config = dict(
    n_kv_head=2,
    d_mlp=1280,
    bias='all',
    parallel_block=True,
    init_std_o=0.0,
    lr=0.00891,
)
MLP neurons of a small language model. Each row is named by its layer, matrix (up: input weights) and neuron, and shows model dimensions 192-319. Each number is 200 + 30 x the weight over its row's rms, rounded and kept within 0 to 999.
A block is one neuron, or neurons of one layer that tend to fire together. After each block is what it responds to, as a language model described it from the Wikipedia text at the highest values.

L2.up9,176,248,204,164,239,228,197,254,226,132,144,259,228,147,175,218,216,168,215,144,198,188,210,236,173,256,183,171,182,229,196,219,254,200,234,190,192,245,186,237,216,193,216,213,204,234,200,131,192,210,168,199,187,147,187,173,206,163,199,180,180,190,210,195,221,150,207,152,171,190,215,221,255,163,188,172,155,240,201,235,167,209,177,209,185,154,213,214,163,217,167,246,224,157,236,241,249,214,196,212,244,145,227,224,187,251,182,204,247,195,167,209,146,223,177,205,227,215,182,218,203,146,183,165,211,207,197,218
L2.up10,188,230,194,182,159,243,138,219,164,186,190,195,173,230,216,201,231,230,213,160,203,216,190,250,181,208,228,205,181,163,186,172,200,192,174,262,144,226,222,228,156,166,220,181,239,182,172,212,224,203,218,240,159,156,225,229,211,205,220,173,174,226,193,212,198,206,212,184,269,211,171,202,219,197,262,202,221,212,213,165,192,248,223,148,228,167,229,197,217,206,211,234,155,233,155,167,236,184,204,143,222,247,243,157,169,210,178,235,160,174,160,205,233,217,205,204,213,237,202,201,254,164,139,143,238,195,183,195
L2.up251,155,196,200,211,208,209,215,166,138,224,165,218,209,230,173,211,229,198,244,202,210,193,152,165,148,192,276,164,200,188,164,172,177,184,222,211,194,224,228,228,174,209,222,186,274,172,214,178,201,219,211,200,212,231,207,227,184,188,203,256,171,138,206,174,221,192,132,193,179,197,198,210,258,248,209,189,225,184,221,269,196,183,251,188,233,210,239,191,158,255,204,221,199,166,203,207,153,150,194,222,183,162,195,208,184,221,225,219,156,186,242,211,252,181,234,200,205,205,187,204,180,223,259,224,227,237,247,206
L2.up306,206,156,199,229,153,210,197,226,178,276,174,224,198,222,239,229,214,239,182,170,220,258,174,189,216,182,197,237,227,231,203,215,130,268,218,226,180,204,212,225,245,233,205,226,203,197,179,181,177,205,158,277,234,184,208,231,234,189,160,209,150,273,194,116,191,174,223,179,241,270,192,225,215,209,234,245,192,202,201,173,168,240,199,206,177,217,209,143,222,238,208,188,219,207,213,182,186,121,220,222,203,198,130,202,224,224,211,211,181,201,155,202,221,218,201,268,195,145,156,192,212,240,184,202,177,218,176,203
L2.up317,199,157,279,197,169,134,191,165,226,206,208,166,213,241,182,193,256,237,165,153,174,217,208,154,161,194,161,211,203,202,220,201,173,219,172,190,198,214,281,193,188,154,201,146,158,218,206,196,186,206,166,137,172,214,253,183,179,202,191,272,192,195,231,172,246,202,226,184,181,161,189,178,162,176,210,204,208,207,188,188,184,204,205,180,252,210,203,230,172,159,183,172,145,239,176,144,237,178,170,246,190,248,209,230,206,230,196,180,225,275,256,166,220,227,170,207,173,248,209,202,265,218,248,195,203,221,208,205
L2.up363,221,188,212,166,205,257,164,213,191,249,196,185,159,205,179,246,238,202,192,145,233,226,207,165,183,166,182,262,245,162,212,105,178,188,181,177,195,180,174,234,209,219,222,185,240,178,212,208,202,160,243,186,229,234,190,170,226,195,168,164,207,174,182,208,171,227,201,160,223,172,200,210,195,151,184,178,191,164,185,208,196,210,214,223,207,159,188,215,203,225,207,175,175,253,273,172,235,214,197,172,274,215,187,202,199,209,226,191,211,233,200,193,241,285,188,218,222,213,200,223,204,210,196,176,211,216,191,180
L2.up499,141,207,243,240,223,205,179,112,235,212,161,198,255,226,208,231,211,185,209,187,167,232,251,189,207,237,167,197,200,190,248,200,217,202,196,197,132,164,199,163,226,200,226,188,236,188,156,224,147,198,218,177,250,184,215,186,217,204,161,225,162,185,190,164,202,178,252,166,231,181,181,230,159,203,171,197,213,209,227,224,218,225,196,255,168,160,207,201,177,247,148,235,192,229,216,180,202,149,233,232,216,251,179,139,152,239,171,162,201,202,208,246,211,170,200,250,128,208,174,195,160,153,249,232,151,171,168,149
L2.up537,228,151,166,240,176,213,192,231,229,172,209,243,210,172,204,203,248,133,214,183,216,194,242,186,267,149,229,251,205,164,160,197,262,231,147,289,228,219,240,220,233,185,168,195,223,199,240,206,228,193,173,225,226,189,155,189,170,165,225,246,226,182,123,204,155,176,194,189,205,250,190,190,195,219,246,250,166,221,216,185,144,174,169,163,200,197,236,190,167,206,158,192,167,207,132,205,209,152,210,197,154,213,165,209,181,199,197,173,217,186,166,159,222,227,194,229,244,283,161,222,243,261,191,166,189,231,201,230
L2.up540,211,135,211,247,162,219,194,183,182,203,163,143,216,248,177,174,254,272,194,203,228,196,218,170,201,233,255,165,199,192,185,184,217,217,193,230,223,163,236,198,206,188,253,185,185,226,166,175,158,167,201,223,223,204,236,201,218,217,250,184,201,199,191,180,236,196,213,217,181,196,230,155,211,208,200,193,261,135,213,241,158,165,202,177,201,202,217,148,162,236,259,195,212,190,157,203,240,176,193,150,203,208,251,203,219,296,225,141,227,184,193,180,188,259,181,183,206,216,193,200,189,231,183,243,206,219,223,185
L2.up666,214,222,165,218,185,173,256,204,177,273,191,231,192,187,209,225,207,178,204,153,194,174,180,226,184,238,183,215,198,171,164,231,206,253,224,172,194,209,137,200,257,189,186,174,213,233,245,172,233,171,174,156,171,163,187,223,207,194,149,204,191,207,189,220,228,137,200,208,164,248,170,178,221,233,189,192,219,208,194,207,225,151,150,217,225,232,190,210,230,187,184,230,210,201,219,172,168,188,159,205,174,176,145,238,186,197,222,225,201,152,193,198,175,145,192,199,247,188,230,228,235,211,210,208,194,220,173,248
L2.up756,150,188,201,199,209,202,141,197,159,214,215,262,201,201,187,242,196,196,142,209,137,174,207,228,199,269,167,191,233,202,214,177,236,234,254,208,197,202,212,209,257,191,175,95,221,245,175,144,166,172,224,204,194,196,183,230,188,201,185,157,215,162,206,224,228,167,194,201,230,258,252,144,220,217,169,189,191,202,261,224,169,209,142,230,185,208,202,236,269,198,201,188,202,179,194,152,179,211,203,244,169,184,185,171,221,173,236,186,210,209,195,191,248,235,223,209,230,196,137,223,246,196,236,184,207,177,188,237
L2.up785,205,217,177,242,173,202,223,187,230,264,157,174,182,266,239,231,178,213,237,170,221,159,199,210,170,211,193,228,272,211,172,158,185,179,186,208,147,185,200,228,214,190,197,146,213,208,238,188,184,183,202,190,223,240,153,238,195,256,172,155,154,169,179,237,181,186,162,213,233,202,179,176,246,202,235,174,235,211,204,198,178,220,237,182,184,231,224,230,226,230,159,188,140,252,171,218,172,176,202,215,144,235,153,188,188,195,143,214,161,235,192,239,222,197,256,173,221,207,258,229,237,174,181,237,188,171,143,170
L2.up894,186,192,193,241,168,216,155,171,193,262,197,191,163,209,188,234,193,202,209,193,236,290,254,173,207,204,167,212,253,214,214,235,175,172,199,137,175,239,178,157,157,175,180,187,164,222,171,235,203,228,247,193,226,210,211,221,240,215,230,186,202,198,157,153,247,154,219,162,168,219,214,239,169,176,182,200,233,190,208,200,111,236,259,172,215,166,241,170,270,217,223,214,152,264,168,160,197,217,195,207,180,205,125,184,165,216,134,191,203,201,199,180,202,170,164,227,206,199,167,226,190,175,192,218,119,232,204,178
L2.up942,139,190,202,249,228,185,185,204,204,213,200,211,156,193,231,208,165,209,184,184,212,274,213,187,200,223,165,225,161,203,155,169,183,199,144,161,218,231,229,185,189,229,216,229,212,231,200,209,186,155,171,201,224,215,252,192,207,267,233,182,188,240,199,173,199,242,260,214,135,232,155,270,248,208,191,213,206,202,194,200,170,236,212,236,193,171,223,182,150,181,162,224,218,187,229,194,140,266,244,182,186,210,240,131,218,200,159,167,228,235,181,197,212,215,179,198,181,222,167,253,231,211,208,176,174,204,183,203
L2.up1139,214,162,223,213,165,252,205,204,195,206,179,257,191,230,193,191,193,200,214,145,170,217,158,174,173,193,258,228,197,200,151,189,237,181,194,239,129,200,198,157,200,185,251,193,189,182,227,194,224,228,213,164,172,203,225,170,239,226,179,245,164,212,160,156,191,224,174,167,201,214,208,184,219,188,233,220,196,206,220,188,142,219,138,197,171,213,210,147,206,172,201,159,189,216,238,188,191,142,191,226,158,222,135,192,191,267,163,197,207,206,171,224,165,179,285,173,248,234,169,228,217,167,167,162,240,171,196,259
L2.up1197,207,115,150,293,211,228,186,195,147,251,237,154,158,199,172,187,224,197,189,226,171,235,234,148,243,208,174,205,232,188,247,144,153,216,193,249,229,192,203,215,164,157,213,182,201,210,206,169,175,227,202,202,240,133,195,273,223,240,200,238,218,199,179,178,193,225,182,137,220,198,206,172,183,203,217,161,206,216,219,225,144,161,157,172,180,197,248,198,247,185,160,212,190,140,175,216,162,222,205,222,197,205,164,205,178,244,186,239,216,206,177,183,199,216,175,244,217,193,170,194,228,258,229,221,196,206,209,234
Description: Agent-marking by

L3.up14,183,220,180,201,117,223,209,229,192,202,293,185,157,197,204,196,177,231,187,163,238,179,166,196,196,152,192,192,181,171,180,204,224,174,152,201,216,179,183,163,244,228,221,189,210,231,171,184,127,245,172,238,258,189,247,279,186,209,210,241,175,227,215,166,223,198,219,229,212,253,195,208,193,174,163,189,224,177,247,200,199,172,169,144,229,232,196,196,209,216,224,226,166,187,195,193,166,189,203,236,200,262,213,150,213,196,227,215,170,177,195,222,241,162,153,226,172,211,211,241,142,239,206,155,197,172,202,216
Description: Connectors after names

L5.up52,175,216,157,165,279,238,181,222,204,186,178,178,197,222,168,167,217,223,239,174,197,136,217,201,195,192,179,184,224,179,212,183,187,221,191,194,192,225,236,232,221,201,236,163,188,191,209,189,216,209,156,235,264,237,187,255,208,203,253,203,171,252,235,182,202,214,226,242,230,214,218,175,183,154,190,308,203,202,191,172,183,179,220,167,182,144,201,204,225,193,155,192,236,217,161,211,213,201,234,215,230,219,210,195,205,231,188,167,152,179,262,199,211,176,225,199,258,205,191,250,211,269,200,276,197,152,194,252
L5.up388,163,206,238,198,158,136,186,196,134,237,239,210,254,180,212,237,199,225,148,177,170,245,175,239,206,225,241,187,278,233,179,192,146,210,189,233,200,172,224,197,186,199,184,217,153,230,215,258,156,145,228,170,220,239,213,217,167,147,172,236,225,166,206,215,212,179,215,231,227,202,184,232,169,218,175,186,219,170,200,211,174,212,184,199,187,239,209,210,237,198,183,192,196,193,160,203,179,178,208,185,165,234,222,223,233,205,197,163,190,181,230,213,193,184,182,221,181,165,245,239,148,194,241,166,272,188,195,194
L5.up570,223,181,227,195,153,165,228,214,198,224,193,252,211,209,188,213,216,144,232,189,200,188,168,219,144,177,220,186,229,218,149,247,172,171,257,215,228,141,230,175,230,209,216,225,238,223,230,204,226,212,250,218,222,192,173,207,209,182,208,177,172,235,196,214,180,220,212,239,136,222,153,169,167,206,221,220,200,165,156,237,194,200,218,162,210,270,188,219,235,193,225,216,201,220,195,200,204,209,200,169,241,150,247,187,229,231,197,216,222,226,191,191,225,185,207,204,242,200,197,199,168,209,176,230,188,211,198,249
L5.up1085,200,175,240,231,196,171,218,204,174,247,237,210,152,221,229,233,195,228,180,209,224,146,180,244,199,247,209,221,213,237,190,208,189,235,156,193,215,144,236,156,185,174,207,195,190,242,208,212,183,205,240,214,295,214,216,248,170,192,226,138,205,228,194,231,243,142,244,208,192,199,171,194,172,230,180,207,238,178,250,171,191,204,185,216,180,143,204,223,204,175,209,230,177,210,213,170,236,193,229,213,210,215,203,193,175,198,209,159,222,168,231,178,200,247,177,242,218,216,230,203,205,156,238,131,171,177,189,239
Description: Awarded-item article

L3.up548,157,254,249,231,221,237,171,216,222,260,181,226,188,204,195,159,224,226,235,199,209,177,175,227,200,193,210,196,185,215,248,187,158,181,181,222,234,148,216,245,238,234,226,136,239,167,203,163,211,154,267,218,221,203,133,201,177,215,216,226,152,208,231,215,164,193,245,190,173,127,155,174,207,170,191,207,258,206,193,180,152,257,174,202,214,116,161,129,254,213,199,249,138,203,171,243,191,185,216,162,231,177,192,230,226,205,201,213,163,170,223,191,171,227,150,199,259,175,228,221,217,246,230,154,250,211,178,245
Description: Section-heading final words

L5.up34,226,214,190,186,216,257,239,220,184,196,225,181,191,178,204,183,262,236,264,141,227,221,185,199,272,221,174,202,147,182,244,229,226,224,225,186,147,179,232,193,190,170,202,153,167,185,230,201,198,247,201,119,209,127,187,182,146,202,210,183,202,191,168,225,200,218,174,223,241,163,163,186,233,193,240,196,217,215,235,199,232,222,180,219,202,231,186,267,250,189,186,174,213,191,199,305,240,176,156,200,218,208,174,171,211,225,216,159,225,198,234,185,205,237,207,278,238,204,240,246,208,195,219,228,194,199,194,152
L5.up311,211,170,259,135,224,223,257,195,249,179,193,207,166,193,187,234,203,278,228,236,192,271,205,199,169,238,253,191,223,197,191,245,197,224,150,186,207,234,223,214,222,210,184,180,207,213,156,182,150,219,183,167,214,231,166,179,228,215,231,181,166,166,192,187,207,207,209,181,196,205,175,196,170,158,203,171,195,216,176,198,234,161,261,184,208,196,205,189,205,142,225,235,244,189,241,259,178,201,162,225,169,166,233,245,174,228,265,184,183,213,225,243,217,214,212,219,237,190,272,231,210,218,196,204,246,216,179,190
L5.up465,262,175,229,241,216,189,200,164,226,215,273,195,146,204,195,201,213,212,236,181,189,211,196,237,187,226,229,229,193,195,304,229,241,237,154,189,225,183,208,186,186,178,136,214,229,224,204,186,214,214,194,162,175,199,207,201,194,206,168,182,238,198,243,199,241,207,160,208,235,168,203,182,209,217,206,232,166,222,247,225,201,206,257,197,207,230,177,239,238,209,237,163,167,175,181,248,230,214,182,198,165,170,186,190,195,219,203,157,203,204,262,147,226,231,230,183,223,153,219,238,189,171,147,187,163,243,246,207
L5.up1057,216,198,239,264,255,213,201,246,201,172,232,238,215,219,178,170,180,212,221,206,223,193,186,191,141,232,215,218,245,231,246,218,178,223,211,249,153,166,232,125,188,204,189,209,248,206,195,232,159,216,229,168,229,213,190,198,200,216,187,190,160,149,209,133,180,193,170,220,177,176,192,193,189,185,170,187,194,259,233,117,167,166,230,191,233,211,158,257,173,217,219,218,172,188,191,224,169,141,157,116,239,261,208,157,227,217,263,175,182,183,238,171,213,256,246,242,268,188,161,250,249,141,141,185,171,232,201,191
Description: Verbs/prepositions expecting object

L2.up61,175,174,225,187,189,239,131,227,195,214,160,170,213,215,168,206,207,272,190,241,188,178,216,260,148,207,222,156,196,206,220,198,234,222,212,184,187,197,174,133,205,181,167,195,160,232,210,149,175,277,185,169,228,215,240,227,188,200,240,189,231,203,196,173,200,168,253,247,216,213,203,201,161,176,179,222,197,204,252,223,149,223,171,219,234,172,225,209,197,264,177,218,182,209,225,237,223,213,228,206,124,179,136,232,166,178,198,197,194,190,171,200,231,207,229,175,195,186,231,232,191,217,188,183,164,190,180,206
L2.up96,109,197,190,175,193,214,248,273,250,230,195,199,154,202,182,197,223,155,192,219,211,203,193,210,173,214,155,188,254,171,237,154,176,149,154,168,238,251,172,245,197,268,210,264,167,226,191,218,194,227,219,202,206,199,184,196,187,162,196,193,160,204,206,174,172,151,188,174,167,218,229,207,219,200,217,176,184,228,231,149,227,186,223,218,250,182,173,184,236,244,205,228,187,180,224,205,208,195,222,197,205,201,209,188,171,149,237,163,234,153,228,188,210,177,163,212,200,192,209,220,109,161,198,170,174,223,216,185
L2.up177,166,172,181,180,186,175,173,191,167,190,209,164,196,180,207,196,227,243,183,203,238,221,141,211,150,173,176,245,203,156,195,214,179,226,201,231,232,143,215,213,194,202,207,171,217,265,232,281,214,223,204,210,206,226,264,187,222,226,245,218,172,205,204,168,246,202,191,153,235,223,108,216,189,237,226,150,267,213,175,232,247,185,251,162,228,123,214,190,248,198,205,176,153,149,185,246,220,220,197,184,201,220,232,202,193,203,218,214,200,232,201,230,153,187,189,248,255,228,219,208,186,182,253,211,207,159,210,219
L2.up316,193,229,214,197,229,211,173,188,201,123,183,229,245,221,124,225,267,167,229,225,237,272,185,220,175,180,227,224,183,194,160,229,196,155,231,215,170,184,185,220,166,202,193,259,226,218,209,205,194,164,164,220,204,176,184,201,218,149,223,231,155,271,180,176,255,163,200,221,160,174,219,224,199,173,216,157,168,200,197,188,167,243,252,210,263,223,247,172,227,187,207,139,186,193,170,178,144,236,219,193,208,230,222,208,186,194,212,247,178,188,168,176,211,189,278,227,206,208,207,178,166,208,238,222,164,201,221,223
L2.up357,151,186,212,271,201,216,166,209,114,191,218,201,191,212,214,226,183,242,181,241,223,148,243,202,141,240,214,178,220,236,207,200,218,211,205,152,236,182,185,203,227,172,205,171,189,203,224,163,241,211,164,240,195,182,180,197,209,218,243,205,215,203,236,172,161,213,234,200,197,198,232,187,232,224,213,259,191,192,240,207,191,260,190,187,178,151,234,268,117,262,190,173,235,202,197,159,218,182,227,214,181,205,180,186,184,177,243,193,209,239,182,204,227,181,199,216,194,212,228,161,231,188,198,209,149,185,180,225
L2.up420,166,249,198,179,208,236,182,233,206,252,176,223,182,226,224,233,210,230,150,153,217,212,214,233,219,156,201,181,205,204,190,203,173,194,207,202,220,223,275,203,156,193,236,204,201,255,207,210,171,176,149,251,166,207,166,230,222,172,213,237,210,199,245,208,176,225,224,253,179,180,146,186,216,212,192,165,239,194,208,223,193,158,244,202,217,178,202,186,219,297,223,203,168,219,196,184,203,180,207,221,178,201,158,216,184,163,197,202,220,128,186,257,181,202,234,198,233,153,207,258,190,192,151,222,161,233,173,157
L2.up575,173,228,173,258,225,203,184,267,202,190,144,191,240,173,174,202,209,232,215,166,243,165,177,244,265,172,200,176,190,226,200,148,242,134,217,223,169,172,150,167,166,239,212,186,202,200,166,259,206,213,188,197,194,201,214,208,221,184,222,205,204,191,176,166,149,120,246,198,209,226,198,177,228,201,179,157,217,203,195,211,138,259,206,185,192,199,173,194,228,228,190,172,198,257,247,226,203,142,212,217,160,160,186,182,144,193,185,221,209,236,203,238,174,159,203,233,224,207,282,206,250,180,179,209,235,216,199,152
L2.up737,164,199,208,182,208,236,163,191,210,183,174,178,268,223,165,193,173,191,208,223,194,215,217,270,203,230,245,182,230,206,199,175,164,192,209,215,181,205,169,203,187,207,253,220,207,221,204,191,141,152,226,189,241,145,223,215,197,207,209,127,234,176,216,242,104,174,204,195,185,172,249,241,216,221,201,154,162,228,234,178,212,170,202,178,193,198,168,194,188,208,176,232,245,156,192,169,243,227,217,222,111,194,177,223,188,231,235,204,180,223,250,170,199,177,206,189,222,221,193,209,246,177,236,242,206,229,233,216
L2.up754,147,175,203,206,228,210,163,232,194,178,228,262,230,203,187,202,218,202,175,242,188,198,218,204,168,190,200,196,190,178,203,223,167,170,156,134,196,208,227,202,233,223,255,213,229,189,192,195,198,114,234,165,175,210,224,221,232,193,201,184,173,203,164,195,167,251,217,214,184,183,157,249,234,240,218,190,217,165,222,197,181,206,187,182,229,206,168,175,209,203,195,218,221,230,161,206,176,191,103,245,217,153,202,213,196,229,251,166,255,174,244,283,209,173,252,203,194,179,239,224,207,184,210,138,131,166,186,122
L2.up938,154,211,221,186,174,204,176,161,212,152,173,224,203,173,248,182,223,250,214,240,229,187,172,238,171,231,241,187,216,197,171,198,168,195,164,188,230,206,233,189,180,191,218,221,165,231,205,167,189,154,225,171,217,208,202,156,203,178,208,233,198,200,241,196,181,271,184,201,164,172,183,225,225,194,214,205,241,231,156,142,205,223,237,213,232,142,114,216,220,254,227,201,185,208,116,281,192,203,134,245,185,165,178,256,173,235,228,202,162,239,259,180,229,154,196,260,269,160,227,259,175,165,204,199,155,212,157,188
L2.up954,213,205,230,190,183,173,207,173,200,187,186,153,197,197,192,242,219,198,224,192,222,156,237,199,194,182,168,178,224,221,246,177,210,189,189,210,180,276,218,246,112,164,204,249,179,249,188,199,151,194,165,195,273,201,178,186,169,175,162,202,247,218,198,223,175,233,227,202,217,157,216,196,213,177,216,166,254,205,207,193,205,237,199,170,164,208,199,246,214,278,242,175,139,233,192,182,131,197,181,198,172,203,194,196,195,184,151,226,187,170,225,211,209,200,168,229,162,207,160,198,166,132,219,234,181,230,138,182
L2.up963,234,212,195,202,237,205,180,238,192,156,157,163,167,192,214,189,241,291,151,272,211,240,203,238,208,209,204,181,230,201,168,151,203,114,152,219,189,226,251,243,213,179,212,208,172,174,245,189,226,159,215,182,252,208,201,213,213,187,222,174,216,182,183,207,162,190,207,203,179,197,236,249,158,213,177,177,202,179,227,223,166,209,215,215,163,163,175,205,194,207,246,172,192,188,184,173,216,160,194,181,171,256,202,232,212,206,163,165,228,178,184,187,174,191,171,188,262,218,197,240,220,178,268,251,185,195,222,219
L2.up1028,192,175,218,129,185,243,218,245,153,202,171,219,153,167,226,173,211,166,166,224,225,258,155,220,163,184,210,233,250,203,206,220,221,194,201,194,211,160,184,266,162,161,204,90,232,204,179,235,149,168,276,217,218,166,246,193,153,210,194,197,165,200,179,174,212,192,297,167,199,164,128,224,188,222,260,197,218,183,164,190,167,205,207,238,164,169,203,203,253,220,244,150,214,154,210,195,178,266,189,219,241,229,216,214,188,198,225,211,187,168,179,236,223,216,157,197,225,234,220,223,180,222,242,150,167,195,169,225
L2.up1132,187,207,212,208,230,278,189,218,218,196,220,236,182,188,230,183,175,224,172,199,187,195,160,202,205,184,268,206,270,223,174,152,181,146,162,230,212,239,171,201,166,179,189,241,175,229,205,200,227,226,192,240,285,225,182,202,225,217,243,202,222,200,213,186,180,227,239,221,209,165,151,174,251,171,177,202,125,205,161,207,187,233,249,185,196,208,239,234,246,166,198,189,208,207,217,210,203,259,177,200,254,216,194,179,256,202,188,141,176,220,187,204,226,212,148,211,219,210,188,193,244,199,178,199,208,145,171,222
L2.up1198,166,233,206,156,184,193,149,236,218,243,184,156,209,159,241,179,220,216,143,159,201,198,256,213,210,230,219,221,185,224,256,228,169,214,163,166,263,189,210,245,164,213,176,181,180,282,166,218,157,178,181,191,218,263,231,227,185,207,233,181,197,188,176,163,193,240,189,170,183,209,175,220,185,227,209,189,215,180,206,245,189,195,187,218,275,129,187,161,218,241,208,183,185,197,132,193,190,190,213,171,190,184,236,234,169,233,235,165,200,127,218,200,190,233,184,232,200,156,222,224,187,239,187,199,181,184,237,269
L2.up1256,159,203,207,255,215,221,224,255,218,226,174,260,154,207,193,204,234,198,218,126,215,171,212,210,138,240,204,192,208,205,190,163,205,194,197,192,198,274,252,198,218,195,201,214,203,212,185,183,270,218,218,237,143,230,150,174,162,174,218,243,182,198,196,203,156,232,226,242,181,237,204,192,221,177,179,189,213,230,232,195,155,192,227,174,221,175,183,208,202,235,199,211,223,188,198,177,201,192,196,211,214,274,129,236,178,198,197,227,221,203,177,142,228,204,224,207,237,205,236,177,244,182,130,215,182,202,196,142
Description: Biography career-link words